{
  "hidden_act": "silu",
  "norm_eps": 1e-05,
  "qk_norm": false,
  "lr_head": 0.00558,
  "max_grad_norm": 0.5,
  "warmup_steps": 200
}
MLP neurons of a small language model. Each row is named by its layer, matrix (up: input weights; down: output weights) and neuron, and shows model dimensions 0-95. Each number is 128 + 24 x the weight over its row's rms, rounded and kept within 0 to 255.
After each neuron's rows, "fires on" lists the tokens most often at its 100 highest values on Wikipedia text that the model never trained on. A number after a token or word is its count.

L10.up573 [101  89 151 132 128 113 172 137 109  53 152 162 113 118 123 161 151 113 171 126  98 137 155 129 140 128  70 105  94 158 106 124 101  89 116 143 133 154 160 125 109 142 155  99  91 134 107 161 147 143 128 125  86 119 122 118 115 128 110 110 150 147 101 147  96 139 134  95 133 125  92 152  96 143 125 138 162 129 109 177 107 145 130 121  93 127 168 108 116 128 104 142 138 169 131  63]
L10.down573 [122 164 108 127 116 170 148  85  84 165 148  98 127 165 148 123 151 179 107 144  99 129 114 142 128 127  95 136 128 241 136 102 150 173 147 120 122 127 113 136 189 161  90 130 128 159 131 116 136 121 120 105 152 119 116 128 143 115 147 162 146 141 107 119 157 109 134 157 132 138 152 107 140 154 105 107 113 117 165  91  99 131 156 100 125 107 104 104 131 115 120 113 120 150 127 164]
fires on: "\"" 36, "'" 26

L6.up560 [138 141 130 141 162 114 159 158  89 118 157 117 127  97 102 172  99 106 165 120 125 112 144 131 141 112 145 125 143 134 114 113 130  89 130 156 101 122 170 137 115 146 146 126 100 163 140 146 120 118 147  91 156 102  94 163 124 103 157  93  92 160 119 103 156 150 151  74 152 103 125 101 128 147  91 109 130 126 131 111 118 117 164 112 116 146 132 135 112 121 120 109 177 128 120 118]
L6.down560 [128  89 117 156 123 146 168 123 100 133  96  85 125 143 171 118 107 142  98 128 135 128 116 155 166 135 102  87 130 164 131 117 114 129 140  92 142 158 146 157 126 116 103 124  90 145 130 183 130 116 139 111 157 142 159 160 124 115 125 108 135 177 163 173 105  74 128 149  93  66 137  98 121  78 121 135 126 135 121 105 133 135 118 111 126 103 126 125 144 149 164 123 112 146 152 131]
fires on: "'" 15, "ac" 14, "is " 13, "." 8, "it" 7, "et" 6

L2.up196 [173 125 157 132 133 167 155 144  97 170 137 178 128 167 136  97 150 106 108 128 124 142 126 176 147 125 131 112 139 154  96  97 147 104 126 133 137 134 151 170  92 125 110 160 147 175 122 125 113 149 121 103 126 176 105 126 157 153 119 113 157 150 126  88 154 148 116 137 111 146 142 122 125 109 134 139 128 131 112  92 143 141 137 116  90 160 167 124 101  68 128 169  93 148  91 125]
L2.down196 [110 111 117 129 146 119  81 168 162  75 155 104 139 113  99  74 141 155 103 172 107 122 111 117 133 137 118 140  91 118 118 149 117 128  97 119 147 143 106 125 151 118 155 110 143 117 159 167 101 130  66  94 136 120 125 110 142 103 127 172 134  98 137 125 128 147 105 139 112 144 135 141  96 153 131 166 138 133 118 126 121 130 149 162 114 161 182 124 122 119 110 122 174 143  71 126]
fires on: "air" 23, "school" 18, "writ" 18, "build" 10, "ish" 9, "War " 8

L6.up74 [ 98 121  95 124 110 148 129 125 125 140  89 149 121 132 121 169 178 156 106 112 135 157 148 103 104  93 123 112 137 140 132 130 103 135 166 130 100 141 140 134 118 120 109 111 150 120 136 100 139  93 174 129 160 139 101 122 142 142 116  76 150 105 123 142 104 132 124 117 146 187 144 175  89 146 126 143 147 125 146 121  81 147 112  82  80 109 165 127 127 113 129  80 141  93 132 123]
L6.down74 [132 150 126 142 122  83 100 159 135 112  97 182 136 114 160  77 104  95 125 166 107 150 169  99 155 106 115 124 111 147 116 161 116  99 118 128 138 115 147 128 170 157 141 116 159  73 140  99 158 127 134 123 104 136 135 129 183 121 127 164 120 144 135 143 136 124 108 129 147 148 107 162 134 144  98 149 121 130 161 149 169 104 109 148 141 138 139 124 115 153 132 112 105 172 118 109]
fires on: "ul" 20, "y" 13, "u" 8, "ak " 7, "am" 7

L8.up109 [118 113 118 119 110 158 133 104 142  62 119  75 160 132 115 133 130 131 120 156 115 128 152 111 114 149 135 138 150 153  96 134 136 130 133 155 116 131 142 123 140  75 120 124 145 108 117 142 130 142 116 106 112 134 157 118 145 118 103 155 147 131 166 120 156  67 173 154 153 141 117 140 109 118 157 122 132 149 111 129 107 113  50 112 148  86 110  95 138 145 120 134 128 146 113 131]
L8.down109 [ 90  96 123 152  95 116 104 135 130 137 104 123 134  98 181 103 114 131 133 144 169 102 107 130 101 157 153  79 152 104 141 125  82 106  92 109 123 116 134 136  93 145 143 117 117 169  73 166 130 130 119 103 128 169 117 121 145 109  97 151 171 166 136 112 136 145 130 107 125 142 128 121 147 107 105 107 109 126 109 159 109 152 126 167 146  89 142 156 127 138 151 167 136 125  93 149]
fires on: "el" 39, "e" 8, "ec" 8, "l" 7, "ug" 6, "ebr" 6

L8.up298 [123 122 117 147 118 139 123 147 143 120 126 147 152 117 131 157 137 114 155  52 116 110 121 141 144  84 165 158 133  91 159 118 123 148  94 103 153 155 152 121 139 129 126 191  96 142 149 143 109 141 124 126 157 154 133 137 139 178 118 151 178 122 139 180 105 138 134 142 122  94 117 131 154 123 134 155 150 102 144 129 127 118  89 174 139 132 142  90 116  95 166 131 120 152 166 122]
L8.down298 [137 113  82 154 134 105 135 127  93 154 111 106  75 106  86 112 142 152 140 129 157 120 128 111 140 106 119 151 122 134 115 122 129 126  84 137 145 108 142  93 118 155 155 138 119 151 124 114 139 154 110 159 139 148 160 145 119  86 136 116  98 137 154 107 150 155 104 126 143 125 160 108 159 129 150 110 122 144 145 149 119 168 149 118 144 123 111 119 149 125  81 140 154 115 106 150]
fires on: "u" 24, "ac" 7, "in" 7, "anc" 7, "ist" 6, "fic" 5

L8.up595 [ 99 123 107 149  99 129 172 102 141  78 116 116 132 117 124  86 118 106 141  97 121 107 175 109 181  93 135 148 144 106 123 173 104 109 113 144 116 146 140 140 112 147 147 144 103 110 170 137 218 154 113 123 129 151 127 156 154 104 118 141 172 169 102 140 146  86  86 126 122 135 152 106 171 123 117 145 145 140 121 131 113 120 156 118 132 116 139 135 102 109 141 139 111  92 129 162]
L8.down595 [130 136 141 123 132 131 125 147 125 144 105 136 157 118 108 132 121 177 130 134 125 132 124 169 155  95 116 166 153 105 173 129 103 100  94 145 162  76 134 147 119 167 133 146 136 120 120 139 104 112 155 125 143 103 127 121  85  77 126 139 133 114 154 143 142 149 148 142 128 116  68 116 118 116  99 127 135 102 102 134 169 121 110 138 116 117 138 123 186 101  71 156 155 116 149 129]
fires on: "pro" 20, "um" 14, "Oc" 8, "ad" 7, "1" 6, "ug" 5

L6.up402 [168 104 140 117 165 125 103 113 120 178 155 176 111 143 148  92 163 112 142 105 112 101 160 145 148 177 148  93 113 144 111 127  92 105 199 138 117 128 162 139 139  82 116 123  86 152 147 116 143 129 121 146 114 117 109 122  90  92 100 107 102 104 146 103 129 115 130  97 144 152 115 141 117 100 106 104 115 115 150 131 108 105 168 151 140 157 146 116 138 151 121 140 117 110 106 159]
L6.down402 [100 105  95 133 153 145 109 120 138  98 143 154 151  99 103 118 169 111 144 156 122 138 129 105 122 119 134 171 151 113  95 118 147 122 139 166 113 152 135 115 141 138  86 174 149 104 119 153 143 126 117 115 128 128 112  98 155 121 116 129 162 121 132 114 118 123 127  81 149 128 112 111 131 125 145  70 134 127 102 133 162 135 153 142 109 110  74  92 119  77  87 141 201  97 130 104]
fires on: "|" 27, "ar" 10, "E" 9, "al" 7, ". " 7, "li" 6

L2.up621 [140 112 160 150 121 169 125 161 137 113 120 147 142 140 137 105 148 145 126 115 155 157 158 165 122 123 139 105 155 148 104 127 107 106 117 115 117 138 146 159 136 162 152  97 136 181 106  84 121 169 128 119 119 132 101 133 167 203 108 122 118 157 101  84 158 142 153  97 118 126 135 121 120  99 151 139  96 155 123 100 138 129 160 118 116 163 162 134 135  92 117 171  86 144 137 147]
L2.down621 [100  98 103 130 121 115  87 139 117 118 137 163 112  90 112  89 130 113 135 156 147 161 128 130 152 128  89 139 122 152 124 148 140  92 115 129 124 122 136 120 120 153 120 134 118 115 111 115 141 135  73 117 126  83 134 122 123 132 137 157 129 128 110 140  79 114 152  96 126 137 123  98 135 126 141 119 139  99 113  73 156 126 102 126 149 147 152 135 106 128 151 169 116 106  98 118]
fires on: "jec" 26, "writ" 21, "cap" 15, "build" 10, "bu" 9, "om" 6

L6.up132 [ 71 127 149 139 125 132 130 147 108 101 103 154 121  75 137 124 148 128  85 143 106 130 132 138 103  99 104 100 147 128 129 116 156 120 133 126 126 155 156 109 114 128 128 102 102 102 131  83 102 145 175 158 123 143 129  94 177 124 137 105 128 162 165 201 168 156 115 143 164 143 172 134 108 142 152 109 158 141 134 118 106 139 119 110  79 106 151 114 151  92 139  92 133 114 122 104]
L6.down132 [135 101 122 134  91 153 156 150 152 121 104 129 102 124  96 120 143 131 118 106 154 114 111 109 125 100 101 144 170 173 133 157 139 123 104 142 158 139 132 141 118 145 159 138 134 113 136 103 130  84 121 104 124 151 145 126 114  97 154 119 122 131  97 134 121  97  94 109 157 132 132 166 141 137 129 122 164 163 139 148 158  87 141 172 102 174  92 122 104 130 139 144 143 143 143  99]
fires on: "ul" 18, "ag" 11, "rig" 10, "y" 10, "ti" 6, "rol" 6

L2.up561 [126 131 176 139 156 127 148 130 115 148 118 169 107 159 121 134 152 124 124 132 132 155 180 140 124 145  97 107 119 135 128 123 111 102  80 167 102 150  93 147 136 128 127 120 110 120 141 112 121 156 134 140 122 148 105 130 151 127 141 104 132 113 121  72 102 119 117 132 112  99 172 114 117  67 102 150 107 138 128 144 119 129 139 120 111 165 193 129 133 101 120 166 123 134 123 160]
L2.down561 [113 133  92 130 149 117 109  98 105 108 104 143 143 124 122  75 113  74 125 125 129 129 136 145 127 162  96 148 135 120  81 149 151  92 131 167 105 151 118 100 120 149 145 160 112 115 106 113  97 122 135 107 119 165 116 118 103 106 190 125 119 107 120 122 113 139 103 111 136 158 117 157 116 157 152 132 112 148 111 109 144 124  80 156  96 152 167 142 129 127 124 136 129 112  74 136]
fires on: "cap" 30, "tain" 23, "Cap" 9, "amp" 8, "ard" 8, "om" 5

L8.up42 [113 177 135 137  82 139 104 123 132 118 146  92 158 143 116 193 108 140 137 103 131 135 150 110  83 123 128 104 129 105 137 156 145 116 134 108 146 163 113 118 136 138 128 146  88 135 180 144 112 104 147 140 156 185 112 147 122 177  82 131 133 118 147 127 122 132 132 140 167 121  99 156  58 122 139 134 121 105 120 132 143 116 113  98 130 132 120 149 133 112 163 138 135 163 128 102]
L8.down42 [137 147 109 136 111 144 123 110 132 144 142 112  91 160 154 159 120 155 102 149 119 142  99  89 131 109  89 146 142 120  80 110 144  88 123 135 174 158 135  99 134 106 116 113 119 154 101 146 162 126 137 101 157 118 112 163 141  94 119 128 126 164 109 116 138 157 104 128 136 178 160 113 158 119 137  98 119 134 160 172 122 112 142 121  95 170 130 137 109 103 140 135 162  95  92 148]
fires on: "l" 19, "anc" 16, "is" 8, "ut" 5, "ist" 5, "Dep" 5

L8.up4 [139 143 109 130 161 127 148 161 112 108 142 176 140  93 157 108 105 129 136 141 166  66 195 141 150 105 153 132 122  89 126 150 120 134 134 114  90 130 133 106 133 127 160 135 110 141 122 132 131 149  91 122 102 150 131 137 133 167 120 124 159 126 115 194 134 137 108 106 125 102 122  74 114 131 116 111 106 203 151 163 144 139 157 156 144 171 146 167 118 117  98 131 149  93 141 120]
L8.down4 [136 135 157 146 164 104 142 139 121 132  72 122 129 110  97 101 137 136 145 145  94  93 140 143 177 123 154 147 144 162 149 131 115 149 100 101 107  92 136 171 141 185 174 139 115 123 154 153 128 154 140 141 108 134 137  99  97 115 117  97 123 122 133 112 136  91 159 102 132  96 133 119 142 152 153 151 120 113 122 104 182 160 111 157 156 133 111 103 168 149 135 138  93  98 111 151]
fires on: "ad" 23, "ug" 7, "In" 6, "out" 6, "Em" 5, "in" 5

L2.up496 [114 153 144 150 127  83 133 116 114 109 142 144 115 145 142 128 131 134 131 171 123 127 173 124 151  80 103 111 149 126 133 122 119 133 174 137 164 110 155 160 118 117 124 127 162 192 100 118 100  96 107 136 119 190 138 126 191 118 103 136 112 120 119  58 110 150 153 124 182 152 132 120 148 125 131 136  88 110 120  89 164 140 114 104 130 144 161 107 128  80 115 163 108 116 154  93]
L2.down496 [121 121 100 115 137 132 107 161 153 149 114 124  97 122 120 128 117 127 140 128 141 151 145 127 140  99 127 146 148 158 105 109 132 104 116 132 179 106 138 115 111 139 118 135 146 122 163 121 164 107 120 156 145 145 185 121 106 144 152 174 107  86 133 132 120 148 119 142 155 131 144  86 133 114 126 130 150 100 107  76  90 133 149 154 116 160 149 117 112 109 123 145  84 108  86 122]
fires on: "orig" 17, "school" 16, "cess" 13, "ak" 11, "This " 9, "ax" 9

L2.up127 [133 121 120 119 149 162 129 104 134  73 135  95 102 110 111 154 125 123 150 101 155 108 112 144 149 113 105 146  81 131 132 123 148 145 168 141 113 166 128 110  94  96 118 112 112 126 158 133 124 101 107  92 146  97 149 104 115 153 104 142  90 104 131 100 150 119 142 130 168 165 143 168  89 137 128 104 123 171 156 122 129  90 133 149 154 148 132 148 104 113 156 114 111  83 146 105]
L2.down127 [ 97 142 140 132 119 145 184 108 129 171  93  94 151  98 174 149  67 130 155 120 139 104 173 123 130  96 186 123 178 115 168  84 131 156 147 130 150 109 115 132  92 154 108  83  86 144 109 109 148 121 155 141 121 185 124 148 101 131  90 122 146 104 122 155 110 118 131 124 173 106 143 114 136 101 143 140 127 156 121 147 140 140 146 141 147 122  99 126 100 121 137 139 145 119 131 134]
fires on: "sp" 31, "hel" 21, "es" 11, "gr" 10, "ö" 9, "ach" 6